From a checkpoint of a small transformer trained on Wikipedia.
Size: MLP 512 GELU, vocabulary 1834.
Architecture: LayerNorm before each block, rotary positions, biases, untied embeddings, attention and MLP in parallel.
Training: 185M tokens, 5637 steps.
MLP neurons of a small language model. Each row is named by its layer, matrix (up: input weights) and neuron, and shows model dimensions 112-207. Each number is 500 + 50 x the weight over its row's rms, rounded and kept within 0 to 999. Numbers have three digits each.
After each neuron's rows, "fires after" lists the tokens most often just before its 100 highest values on Wikipedia text that the model never trained on. A number after a token or word is its count.

L2.up254:494486432433603566554459506500516391554511525364514650414540582542562451474531502457493491536428546525489379511518608450451544497449521454470489509561567638528516475537497560490507546405421520515514513521458511551592503516579538486467539467458534481504518490475477492557493445523447571449
fires after: " l" 19, " tra" 11, " dec" 8, " Pe" 6, " le" 6, "ar" 5

L2.up39:438555511492467499573506488530406415453496486466434539535509492484493581458516506416403545496453396463538500578441612457417494425539453459442496562502599565540564492434501490546517467474508467511549520507593488471491600477436532457475609582522439496534481460476506516549479504543562561450
fires after: " |" 50, " part" 9, " M" 4

L4.up405:397515475445476568483480549505517513493578576436607537474515530569493541475551506560435466531549516437331489534558547498446536481479552446396467540477630457527483564423502498516412546470465514477559505490601554521528533499471575408459480425488430588478481515499554457562581467599534407519
fires after: "1" 56

L2.up365:535523473513515411511444535546580528547493595426432544613448468516472499521444613460565593540534484485412391524483445572441497505523506551485507508499493489470471553484438470568530469487415433536526548455502512492498632425583543488613482442391500536384666464480518486546439481480495455442
fires after: " pro" 18, " add" 10, "ro" 8, "d" 7, "ib" 6, " var" 5

L2.up239:580539461616492468509509453554477407557502554506491527508484614538485456457537518498414503454545473470467442567554439411430469475473527503622479560548400522554558489466519614513545482513527539501444542547424559400509510472546547553557434476483390491505567470570407505524452479531509483563
fires after: " m" 14, " -" 12, " part" 10, " F" 6, " a" 6, " A" 4

L4.up374:521479439475344579573478527490490606476530553491479472495491537535473531505540516495517489559471591557456518487503514501381527550469533451478537446525597491531443518537559532495512541457549538536468558547540519436532416515493521492486423366551475526539492435497478546482633508525509495528
fires after: " (" 51, " |" 15, " " 8, " \"" 4

L4.up291:575483470515472523502562526387517538456485507478450492455416509437492428543489509492585407602472628462494445479422455456456520507472452488481553505492440443527528427578487475467456519578427519392425507437478618393387603498525449532455429476605559492469459450516483438510596440544559487494
fires after: "0" 64, "9" 9, "2" 6

L4.up366:424467508549423469491515586433508582444588478513499505438597501487570505476519512495447518534482458481513490482567500496551452504437576528452499429470512549521446499539518484474468492548425475523519378500489505461465568419456533454465478494430533487493436507522544550568539541439570497460
fires after: "9" 23, "1" 18, "8" 6, "k" 4, "al" 4

L4.up205:471540473475480474489477545436438565501501519532457588563492567491426510522585519479450538532514440476457518518505501545445560441504439511516497498397490570559465475399490529467438484479555544517604515521505519565509509517532574467516571545489602501506484587529465374527599458472474504590
fires after: " " 40, "9" 28, "–" 17, " (" 9, "-" 4

L4.up179:443501439424532531513514538528445479470535538525531445516514501533513451473460518511553520490489448538471467490606546382512504449591544470522497577437434469353466463478527554472509476508480470493495478401554514394477574513519509527536409462488400536507491566554489513574453521498566512451
fires after: "2" 41, "3" 13, "4" 10, "1" 9, "6" 5, "5" 5

L4.up442:459521533572543531529510422436511433549401539528527431494496446504478397560517542493562449511492519500491480507495578388510505598564507584529575498516561410498512480505477470405474409548491539566459481499513501560504461567513518550469514572541640533558491577549603456564516528529417438521
fires after: "0" 37, "|" 15, "orm" 10, " start" 4